From a checkpoint of a small transformer trained on Wikipedia: MLP 1344 SwiGLU, a variant of Adam for these matrices.
MLP neurons of a small language model. Each row is named by its layer, matrix (gate and up: input weights; down: output weights) and neuron, and shows model dimensions 32-127. Each number is 500 + 40 x the weight over its row's rms, rounded and kept within 0 to 999. Numbers have three digits each. A neuron's up and down rows have the sign that makes its largest values positive.
A block is one neuron, or neurons of one layer that tend to fire together. Before each block is what it responds to, as a language model described it from the Wikipedia text at the highest values.

Responds to: Words inside a phrase stating someone's role, status or rank, like as a, the first, one of the most respected, strong, female.
L6.gate161:471425625494458494517491503470557528530549571521465566533528427456462478491500581485536547491489470515460510502540440452560462505432419477471501508484488483482547466490533500484514528523510469495470434495507534497491533436518505499536537521496464448532474419500503481429446568475462491501
L6.up161:437460496511538502477526570414503448549493524533469505467543506552515489486552497498592552417483446520553538485569519520527502434449422439559474491540522524477509475459496424490496549456436501441440520521507548474548550465536451612527500513544557529496493453488499444521534493496401539471
L6.down161:504478483508555444507473525528457485549478568446500545502477519525493487484531534504546477472449502465476491496509558544490475510479497483501522487488585495487512530530496463518475488479496445471498530528499523505518558488513525440550474454482550566469485520537547616512508475548570499480
L6.gate460:469562502580523448524533527554528469492510483482507440524472565422547520500560448494533552528515490530548498585535520484520461504517531434413499527544494502379469479438476523549538501410481488422503460508574454504595507469502517537490451601457457496459534543479484505519444551526516443457
L6.up460:488496497517475455538506508525510392501440540518542513403476525519450456473480537524430460544564475548493513460469431488582470475477487513512453461547489466481515448501481509520491547473453470486549482529530539515595486521434520440514555495526546504563495527494440502484550571427487416444
L6.down460:506476563547555463496496544425490592512436470487544501562492466467477500477491501527525516462508477531478450435490511542518543538585481511456555494461468527503486568601514469474527528463489524568504519527486565473412469563490461528535529475572519461543498498467436494531404515539481523524
L6.gate593:492512507523518511496543510501515488506477474468480466399521534526488471469525586533531448490476509499502484478480572450514481450496454489509473521518502508495508426476497548571459542431511529466569565527496535547512526462501465594508565480578469442514452500547556470492457487564483512487
L6.up593:518546569496505510469505482457472500531466586556408515570499489512531463485494447529518535499491449565516461436508513480514435490444510468469471446520462502495506445532448474508489546462516507517462538494467495457460546471480535511499502571495529525499384533579491454510528521483505492518
L6.down593:592465533530542476433525419448533546551523509497500457453544480488535486461430552496510442448490536450454580478519522494497542490469546534425455465520478479510520461532579513522513524391505503531488526465462532474454488436477471568475473446469531520548515481487515534476452502549458420490
L6.gate637:508499485521565509518469488444483516485463523553527508395508486454530574567470546498491420504437478485543490477535436440542441494565404510545537487549492522430479489551574511503568422469498487414535476439463545507514575542494472481551525566458545559497464525534526539458429475452555476550
L6.up637:519519516464544497451499514414478521523498475475517573446543515455462524567527457511558454503511464537518510450486499461544471558519482533500453500525530452489421488439558478577481515430500493518484453480539476533516502457555498535488470571533454575480451490422478513506500522489443458525
L6.down637:594481581480560495511441503477525465515504501556474451519468560513458516438510444547547544483450506517501506498513537511514505487537459472484510543497507578476498497480577532549455492463488452504547503469478457521539499537457474480510493532515563454444486433533493569424518500583491384523

Responds to: Fires on the conjunction "and" (also "or", "as well", "such") joining two words or phrases, as in linguistic and cultural, Sac and Fox, Oil and tempera.
L6.gate634:555487569485511517463470444484486554539539448487554469557415525429468595476538484571456540416480492553532521472521514559510457497448571588525443523473518454554481453441527486471495554466473572469500434508511497537508533545478520460512585558532471425525466504526534502526444568460523516446
L6.up634:542525490518442531504410500468466543510526570450504440547533518492486450523500437492484563487425578551561532500511528508476465487468529472470540517432502551494517503521434508524436464423496517513462455553525484602537540486457549492473533499461534442552548498520493457498620532550465486523
L6.down634:399512538566394508504514534520481514554483460473444497472489416526467516517428511523557440507523510521480537480539508502410579473443511540452499482410507506516507483477446483517475571520530462540419524562540440482565500558549526410526471600532429549461541484450481489480484488465515560497
L6.gate815:484521493537445528514507518497450472460459587502495539543477503360500456511452502568500463572471427560488478494580469437515525476509471504465466466438515518480497501484564536557514533529573541543621510502560526556564451523496474447503500537476530513475503503503502410402516490562462519506
L6.up815:486551533588495554466513502496480486471502567486473453448483555470494474561447500466524493481504515544488509450526512456434479409466481640480447465504470525478445495526496481492547523544479576509568511490493524582488385449519592493511463483481519545502418498519430415562526543485509558577
L6.down815:501485515515509503486494566482427512565480516535501499574483509449562510542475526477549473565488443575542542560556491515469605467548541561462515527502458476464506497510431475485488523512481502528536471505580475487490500491459504503553512474555516488491491511515459466484492411545439522420
L6.gate945:530481527521457466431470519477427521501456489558522486521437467493497539525456525593479444462441567542447456409483505494431437438542497465416509457451467462503499458437586548532462467434525555468462489530473500578507517530531512476476478461539429448579486494442513520430525493505469586552
L6.up945:514473514447455489474440486465465580477501545478575524474493529453549479464445581561507489464472548460463512476489433453378478514514529497444483562431486515502579509575459473545564514451542437567517481528500523566496541535489511525466532480487457509496542494506492387466533568451472563452
L6.down945:478541572544565534439532474506453449489488502492428517571531476529418470479563538498499479466566468533464474473491471466524483507517509485469520505537466437554487495466488513486434527518463548491510415500526446539481485444490525450516523556472421504529467502450502522505452405509509531425
L6.gate989:545535518501496514451473515476437518512528534533464575411459451473474569457567491549493521479451559557553503502529430444444445524524491539497474514511545484502559515467432447501487478506519504518587400442503503547538548528474596465527493589477428501510503483520540574554502529411432547582
L6.up989:452503539535512474510485515494424575512466489519493493509486488452551521526524544454434421586454500566485464522447472578492430486428504565544498483493480519529504499549557411544442499490495589445505505461519539602455500498586469451484491574547513535435422526454487423480526497477452562556
L6.down989:469481529484510478502522527468545537504447454520508483589439541511453533499490546447444516439498537510467454515487512461567518514587414442564520502465490481539442524487513527490534532539449579460557473492487505480510471536501457508484543464559515516480485468458506439508472534498539527447

Responds to: The word "as" introducing a role, manner or reference (made only as a, performed as part of, as of, as told in), occasionally "As" or "like".
L6.gate303:534495497488479491480521520450506517499520530507426510498544491500531535514457496517482495501430506491553499478523503527438457513505569499514511529515440466550586541546436488543463427527458469536450471517510458501435533505501482462533530506475436477478460436447530533452446536459518479441
L6.up303:533549571491418519537462524526477489510436526518550521527529494501528497512473456516483471480467590531472543467516474489470437516485515539500506422503486530558456441522486505557480460444479497513587548522517529504483585381614511495425396470469441495454504502560503523526426488449563457536
L6.down303:540535483439465454531511533467574484456528501485483501479480431476480507447518491505522463589459482519506504520517497458421511543512427491445463551498514498586496534519526501439539531446454553522509504449534502475512597517493504491439518461455577488563478497552490529491496512520547494537
L6.gate325:495509504520471511451460464447412473476481480444501474488526433521494479448507517489431469503470531479524517495505479519478515529417490429456493410485516471552500466495463481522500504434501467427488484522454487539516444549474494463483465505500489454465518539508492565410463402445588519454
L6.up325:429479519483512422543487496504538433524488537440470517579469454463500523491451493568487562455579460511555494470580448488476523513474549483456486505514483471464511506565419450573474507556503472464497401500525459425465495492434512474504490458517495441557447564485580473515476507513476539477
L6.down325:502491489533541492486555448550470506477502510441478565478464489522452498509502481522446520576554416565482410532497494483505509523475492504472555542492618496484522465476429454505509467502480492570508522499514541478484497499445472574485462478514502518454509471459461468540474470475470557494
L6.gate400:454557491541444421496529508509505523505477525584490569428523488489519465532543533470494551559496504528523580531526458523500564505459467453465504465518470485539586489486468529445495572486536493491452468610550496439513524508521489525535519505445540569449543506521477460486536530441492505464
L6.up400:516495436519530434517567453551508465502548501471472534517517488471479480514583455485547554509524459499455492452462473541569472494567506475437532441518562525559499497471450496532473498550556465523480521449476535464571542546460485514474452551422528560487536491495557450487422485430532411532
L6.down400:485492548532489535474401529457454510542450422530532474530467498518501469461497455578465504521515474457519507493445503524536495455432541468471493462460534485487506523512453484599535497509463492518411505466585495486513539529426528477551484535506512458429453553491454529564508438493472467453
L6.gate974:555554490448514549560515487448576560479436538496490472437430506473518510497517477439503471475439479464461464487522448498473500453436498499492518478489441496541486544500436489544465499452502489493511514501467525494500509530462451490465467464496430527513526532475488441496495545491496505441
L6.up974:538486482528613502450496486450545495521446506490501555454462482507514498480471498453551524501463481504553452488491489504482538556383462448530490469523475484532517389464419514465434505492441515522469504471485579538543545457470582522431469497451480544380524463549463530535468451508470499525
L6.down974:519457552444448505513523505460504540569475578479445474435494443490455502498489455361468492460544490516519498508461562545519515418476464541506498472395467487510482515492572458596449540527403447466422511504537506419477453538476486479523500466532568518522487464557523474485535517570495502512

Responds to: The first word after a name plus comma, or after "X is", that starts a description: a, an, which, the.
L4.gate493:445504479453513501536456507544511482509528569498476478518510474489488417459515550569487445426507509554496547508511458473495574488457474481514484541487529423480537492531542448471471507503506492501510546561436537485467468542468487495447533472450539463517489473531504497453535504495506528494
L4.up493:466569508507464522541467501509513498503504502503476477457471453510503509451407541481454496495539544500494542507462444529492519483513525568500555564485450545477517523492472483448526480505517541524535500577466474507493485475416496475480431506480488512452510506498509533437458514513518523461
L4.down493:495560479526531493504516506535549601494531456485559495489485540534528526472526464503579572527551498406534559508487432480464489491481472468476550450446502495563524537536459490464526512513460558516486500529491490475477499566520499462528544422481545518467454450511485408519525577500593534506
L4.gate563:488445552532488473579544427526494514426456442468514558563482491496492497473469573528476506517511492544524516544413451468512533486447502525482461476520474471493456490504476498487599558420524515510488517549469458500465401557566503535459554550531552550502498468554429478473507533448493505489
L4.up563:441471434513521470500492464539535498489507565461479499493462492589507483412449511491476481423528468517495521481534490519501549480468492505455498530508528447448506517484477523551490504572560552476546500559528425576421548544559525508476523495485502436495472514483524527513468517480481483519
L4.down563:512547489548484537539406585462479521523451479426469473420438472486457489484495497577492488465471544440470568496408485483559527343482495588544552489529516476489529476498454504514432504465527570529586523556548520437427517432487499459518512459526583501467448496532514534479556523484497485619
L4.gate856:414506535490513461515477536528454509478482556422458552519481515567483460466489527593536489448557485557465521523516493509476501459425471516463511485453447488501565549480521488420533484442508481508495484541507447507525400589463444464499617510459487549504482503513512491420527619433541511450
L4.up856:364477504483510450516464516519520516552454487477494551548538470523557484465483462472461467499546466525509552629489509512524546476466479455493471568481553416428521565420535553466509500529526500478531527535500462507494479534406502496492529516524476510483518519520482427492444544504519483438
L4.down856:521529542510568536539526566546507512535499493433522518474556527484581526501515505546434537514513526580466506457471488526461507507514462591461591450493484496525479507552462545474498500508498565552488446463494459505454416482446453462468579543557521497473444529507464504456508532470520502530
L4.gate860:442482523494508444536467488505532532525486457453486492471533460564528505426525574488482536569550523445536528486458455530477595510481453457458444464527499558538533493531541496464536364377526446508468530474443523481522510501515516489472514519448556518501491467504497593456438519541459521472
L4.up860:382501471527468432528517528483503496477466537501442513516530556503503504559474577548485460450480428545563539494397499510503514519447483545417490497562520486513523536509553552506488467488533470534468500526414479537576478507565544490558459509584456547514486482544518504456482601441491510560
L4.down860:529490575576503463535513516620492459495535520464504540429463461439541454431468510569456503474482550456493533556500469558518591571497453510476518480481508448505492482453450574512433466493474514524460483458525482408479539461494493502448497450515630549584475461499521527469453540492447549496

Responds to: The conjunctions and or or right after a plural noun or verb, joining two items in prose, as in books and, composed or, Names and.
L2.gate527:576535578439494464468529507493501450462515542497511488551483494518509493397513513488514494465412552552504564519449459451426466516468518546449507523433505571624508526470510456490464451475509550509480447493442568532513529550520603475459496484547454568537523525521506480457574550484553559571
L2.up527:542437511529515499471514469411572481470435547481460572463447537472484479515474483469590530451509452491458501525529547517481534468534473508477540520487484488481539547421557452538484490549468510544495465422508539544472504492554578485515479460419529530437435511555521511514512530486460514473
L2.down527:548502442436467445480471571526458490546512500488467563483498458519557501499543505578564506524444537523477523452528517458456467479483513469475513454493529550422513458465519465582484507511527447509534469502489507536416516478491453488517500518565407545509538479548503492508460481474484496540

Responds to: Function words opening a predicate or comparison right after a verb or copula, mostly as (is as follows, not as successful, counted as), also a or one after became or was.
L4.gate319:512538476510473458564492473443547509487485449455535512500535454535509394468530467420516476479505559538460441538551563489527536503550465405505500478518563526539464479527510597479498487459425467552510458501513418497466510572428540481536522462511517538469566520416478523583526434464431476500
L4.up319:381446468489514466615610489419481496453507529474480461484504566550526536397512468470524500518538522510596498478491452504504535514468472523477530475472525572488474584541463492395567490478496465480458458555417551528534485511515519520485553449493509563494494471461517449478438515518484561510
L4.down319:467473511509511500456467490525482476569450508565540480463469511544466460519526457465543500507530479490488465472519482484470456432589462426519405503580528438498462539516448497614533505482419457490454538432428477443481547525551489537463471435444561483464477548473474409500516426457535503528
L4.gate769:509542533501459523453444513527520502487563502563533446505499591536464500477482536469490493459477505521445446428515395459518489479481534510488469467516442523507507445535523521525580422486549497527471511585512506546559482511559444526462488491488499471464494460564497484491467496541492488587
L4.up769:456489468479530577461517501532523504386431489472524477522472543560490495514449486493454568542416498530580577509494504436495495480470494574505492484519514473480489513490522504500532535506532477404538530499522494536488463502506449501464497469506515496503498458555538479538484528551487522457
L4.down769:519499520498488515531469453423567436477449475444478503514508520432435493510488487507464438499543525498586507519442503442526479494503521534492497509494499550591547441440481506567590567503464513587440454491498518491552523589505457574425523390479512463519425413478520433512490523493498466518
L4.gate770:545529432520528466511554484519504525455520582563483505460607537600509509463514514495467470493478494492512490477532598572409424557473503503520430434521448502544541431478465458522504440480511471446445474493494501498569508395523455590448474490420446509451486413452503531500496526509459468512
L4.up770:514530472550499547496520504537575501448508389511447565548464552540516562495484464567480451516462488451531550549483532500518492474541491477400560482506481439507523532526504518498493508479504554507568537481446490513504496520429527513480446483587520484593432487474462534530451531590610496512
L4.down770:446444550500503436495509471526566547499432447529488537461456452474540557510448516491570473592503551521462519492436427537490508490571489534505542520476543517467450440487446541473515498585399555436519561497426497480469496505496456467470483463504477501557441572500506553564491492506521480531
L4.gate890:496493539455505476509553444427557557445457429543486477498427514518491454462466492522452522439503502518439519463530471450495556509523560541457522432531472473567453459534505512530498450487510555530541567543543451475540524458499461507399444509468452500501529471436533547491460499509473459476
L4.up890:537519513532515467485573477484552494517489482462565495510461475500525476499432474479437548563544556528504499498434548445569461491467526485538499475507483509499452405392502507505490467501500451615579508524446474460580522488497432487479487452425510512465498421471557565498547504418477592541
L4.down890:505478522508508413500561447517490537485483518540416501502478466477486497435481544541489406482477476575481428474558484488557515499462506501490510524477458479580583491537489538435522462524490503558566444504590496494502466470503509565380503440487506546558465550527482542492508516489524478577

Responds to: Coordinating "and" (sometimes but, then, or, as well as) after a long clause or phrase, linking a second verb phrase or item, e.g. "…in 2017 playoffs, and game two", "…from the ghetto and joined".
L4.gate56:495475464492529555505522510590495519476507543420520463516489544573474516499494485504505476471442528502526505539518539543465511417497511501475493471460504552456502538545447542507536462483522516444542492544483517460460504562553494440493454527503512488511525523464529552453464581505442438438
L4.up56:467499490475403532511522525514529552485539510497478535538479494503548507493445467541464524489444438504518527439517437509461448393542541556537495531505469469578555486519502534591547547474556586492569454557492522496504422457548578488530514505504543471452500523478503476435518483498508570545
L4.down56:481491461511552553549467459489437517470537485485498565553507545451476452500487533508475509485492441441521483510460500537506526486571463522450567451525487527475461512488507491526457484484510433494564486509446530538477519515534545495540488507500489493451458513472541503571498464479449485496
L4.gate613:527469532442400561526402483600468543537484493490567580541499485485512516503464514583570515431514465546503510462567481509437441485531529575443524411532514501483431469552457536558519458509486432481502400534487475480534477557467575460491425471543525517490488471508375510429466517486421546539
L4.up613:548517565479536573551458483430434482535519452496516503489507497434489513530486529518509428473461514482464524586475573499493538568487452477486478493523533445438454549585535488466516466506472521496445503562513417480468487548537509497483489486458492511536501494505520474570530551486481433460
L4.down613:472483529491502505504475483545497500487512478507508478602514468503501476539499506542508457464436575522440541507482469458476437444549488536480518457510499431484532449501490482530536511493475486466532466531522495453513510485444501551499459438536484493505435529468450482472522476455455483516
L4.gate688:563535504503454483506510457427463423485522543531479542511464516472489524461503526487466411494387610504515446499495478486395465525529503489569538526402479466552402503523461512488466490441553445548584506547529457544444498479452512555522461534561509494479502465459528514490482494518458472538
L4.up688:542472538454480472504510443521495474542533586453494505511461578479483538480563455491477399516601479443563520480509496475484523484530543549440478525504467456476546497484437523523484404472522553534478468534507439546441549472500557524573554482428471509460503511411433521504509539446474483561
L4.down688:515486551551476495523477532549516524464480514507474534502515439492493487459446441452552481430508525544535471448516543493549500533484511512447447506522491549468562513398460478547606497446469551525529534508475542438499492513507511513462530448502434437534573525486437522487517513544465483515
L4.gate1164:473490548484547504521469448470478577435461499498503491539464498516488449518495536565559454472484543514423399487502455474461407563460437491451527537449510449475423499471487476493564423535570428513526507555483471486538427561501466491489516520489488482571573448462531446453514525524503480455
L4.up1164:419448492509534454492417508500452488472467502544532481522416501410553496517504509553502495493456563592504417436463460491529427501508517571472485590457530507435499524481499503501546462507510489480474535448508462596500462468528553464462491516533435465496499447491479483511553505503508496584
L4.down1164:493480534519452492457494553528471509470484467459524499574492428476452487523448484519519535541488463433485456523529476490482488425474431424437555558456513447472421504485459491467540513428439627456418521576533497529505477519536531545538492539526491500496489470463452480466498538529540548492

Responds to: Line break after a "= Name =" article title, and "was/is" after a bolded name in first sentences of biographies, e.g. "Herzog (…) was".
L6.gate235:552400544554529553495512444476472485456466382483526557523514458494454496552502509461475512504545510446460443486532430449546471539502449520442568508490437472491483460536559558456518494549506551484562619554517519559539567503456488520505513530482509496468506499509433529502505512556588527477
L6.up235:504536510463573463531550436418583529512475491500469444540568491490434580479478480545556526593476403555520491503531504512619551488453490448465539467480504488487514513499535479519406471488519492484525495477523484592428514406533512440501408523520478489466514467476490451486518516413527477561
L6.down235:473510513473542540489460448464543509501525498536510489517508483487471502460551550522520549515505471458535477551470524503446512562513481576519510515520477478472501520543556496479502496526529569505482509493537508510480480468495469483537461506518512472432542482465514545514521533563550567512
L6.gate722:519470530546545469493540519515466501435477526509518483439478519435508479527460498531521485532527439518485503498452541458512520502516491490458477429407547448460543460598521530538571471570521509507473535586437428509460533448535451485503526483492564430480570485494436494487454471424479503442
L6.up722:494477564504509525503423477523437487495483469492453503452493481559452538541480550495427520504536582491495529499534517437545522481441585468491507474547451562459462414503539503532417467564462482431547422475430427536529588571445536422487435554532454516458449480494386453497470610432581580493
L6.down722:582506481481492553458410478515492479479520535466604400453526490460488490514397511473517454505463536538484529558507454437530447504456494528475393512454524560494461544557555501499493552452557508484532488507490483510505529478501512536522507483481549440462514522471518531564469533490518501482
L6.gate997:532526606525546475542495414531515467476496463556477561493500513456502481529451444568495515495471500506508472482464448493545473562451485421485497463519466477511472519530551517463560565448557492552452491491530554525419486468463443495439528524516521438497474475501474448375519579506454517475
L6.up997:480485544508467463484533541514508502535484523507480417531468532519521602513564552452528464596500535488458482425450514433565488516505532532512490537539554522493453482570479441542479460515563508477544549457486493519495490454509469507547480541517501502532506421534451458469494530522477456474
L6.down997:489510493546460501472582471546477477494529465490570470494462505580432591494423508531481496430499536463533460460443478456477446506500524443529487505506462540522503505520569596456410466475540514580497488490557482521472522505555424493508553454457502509457554459442515522464458542502478466514
L6.gate1056:514551539547516483458573495497547511471556531538508421457495541492471584458501433477439496569468501527491538547475437461559495476552577508539470551471536475430511543499590509553570473552468481531438458437462555459421555491452455561474492532540492493538465508518482510470450512450499531488
L6.up1056:473481614514516470513527475493475481464585475550462503467484511562429476512581432613541463486461545503454512517503519494513475489456502488399514489462549515511505469485456546534452557393481492523457473526501455445509517510454499544404538507469478457465507462491449454525517497497492526561
L6.down1056:502518483505452559486535518503495516528586579466489558503471529460531526427453572504471477472459516543523512520534503513414533453537545577533462464497485550555430490462535469510458539518439565490509503474427464524492406529551520512525475419533496491463531534540538520504526480455478499432

Responds to: The first word or word piece of a new sentence, heading or main clause, such as Most, Along, Among, As of, Over, and "was" right after a biography's name and dates.
L2.gate1030:481578548463486496449446471489503571510502491452480505496489412578447530496506529449519504462534508504521593509517440505493462441512459442486568488537536515485569465516518411500488531495560457506543446594516445459446558496466438505480475475468520476558488491456538509520575558511551542502
L2.up1030:516540475495534513484442463526502503468416541465535503563521574508480563478548447517504497513534543555507504589530503564528506483443501531507451463523512421470396432610502521506517477486529493491452571505537511469527480469457489560446500497466488461536488476518481462509496426490407462500
L2.down1030:463422526485510526576459467521511477502487470498486509459519613522521492503549495535483542523464529520494540464503538509525484477497455542491431477517486510476444478479518468483441465476509632511461491497528515554499592506485496475547481548525529519512526478462505465561542506445400453537

Responds to: The article a or an after as, was, is, or became, starting a role or description: "was a director", "served as a performer", "is a footballer".
L4.gate329:553485517506498488470541492529481586474538481463544478479453503544480539571490491508509442428451469470509516483458552484483403476520518461451440521452486432470470518484492449554552436583508503571459521474485441479566473496438494475549573525480448466477442436451520482500461533434504519461
L4.up329:475507522513478456508514467487524463405445528466497508546435473511482542502467522440517566494484456528516492563469474540521548422454446559526477549528456459510526530439543505430556497503504553476535470492533521532377448500522524517486540560397525471492517446525530466515431559400457497455
L4.down329:539516534485577478508492580401500438519532490450484489455515510461496537489554469473514546513499527506501493541539557531520462499474415447523521514457464548507466467516379499530548479445490535560504449559498523473522439468475519528480500403553474519421501567478514493507518425493527544469
L4.gate529:522496548501542520462439447447459547499445489519517499462499547440469494483518565531498526424508492544592529438403518563485490466461536598505481496524469444442452404488557506525508505497489519486480574497475520542564487510483464465480534498523506537495438466553490461495490509508530512573
L4.up529:510588509466524481485530512483498532542461542514507486506532496511504511520494491518463563549460479522502525534549430531470436470422462455475546506447523445391524473513514500552515575434535479521463485494543522484526501509460431535501475471490460509468465532529526561522424598449573535493
L4.down529:517521508537462480516472530539504472470458504511467442487559540544488504570514430480448413547529514540447539539550520486542460456494442504517566514484521452500518487540433564479502557481526518462484419508525507506473505479464492571530532544411448494442576548511505521437436485445532489467
L4.gate843:555496546512561532553505493527555484504499465485505433512450562507459500540519539509445520535465459518453472545470517543474496541402505557502491539481512496521508514441494534439474387518528466485522510514492478486534426527517516501490540524417547456530469495548484461467441499550529508426
L4.up843:548482586446432499427500523458490548518492435504490533479569513520431542491485476497497560497509510459484491494528498419520463532536472558526456511465560454520450436488505505517501436475547559482462577525491500477464517475515465535469516502460576484533510417584473529470500506518537532489
L4.down843:484489556520496476448493478467418439455522487537498521529486527485487524512462435463532469498637453610490470466438454512544515506549546570490490502491498519401540492524456514559450484480457441550589452455521488524495537515532539509545550470539525481547575489602523477535430525508503537520
L4.gate1267:538501490489463543473486545511561525558547538488541549516494558456487597527458511523528468439474475490494461489503499513513546475437469501501527478531472406535533503503564445483431494440530470537448469538471532549564469443494422523530521531472504466498525448514479525521489566470511526575
L4.up1267:465570566478541512513537522411523523454491536478524521508489544486473487455420451468496522432502570513462467547476510525479541536537588524524464443423552519503471495440479525588596537561505538521539499545564497513535467569424397544463467510485405567493446425511605428495436579557464475444
L4.down1267:492470505479451511428448573474498505500491501434442482455551535558448507492485386447453504447568463520613614493484534548514596511485545570516578498469502479492513509451410494456510525515474476557578467518557490470507489505502510531501522486526461533474439499545472405494476594480481521497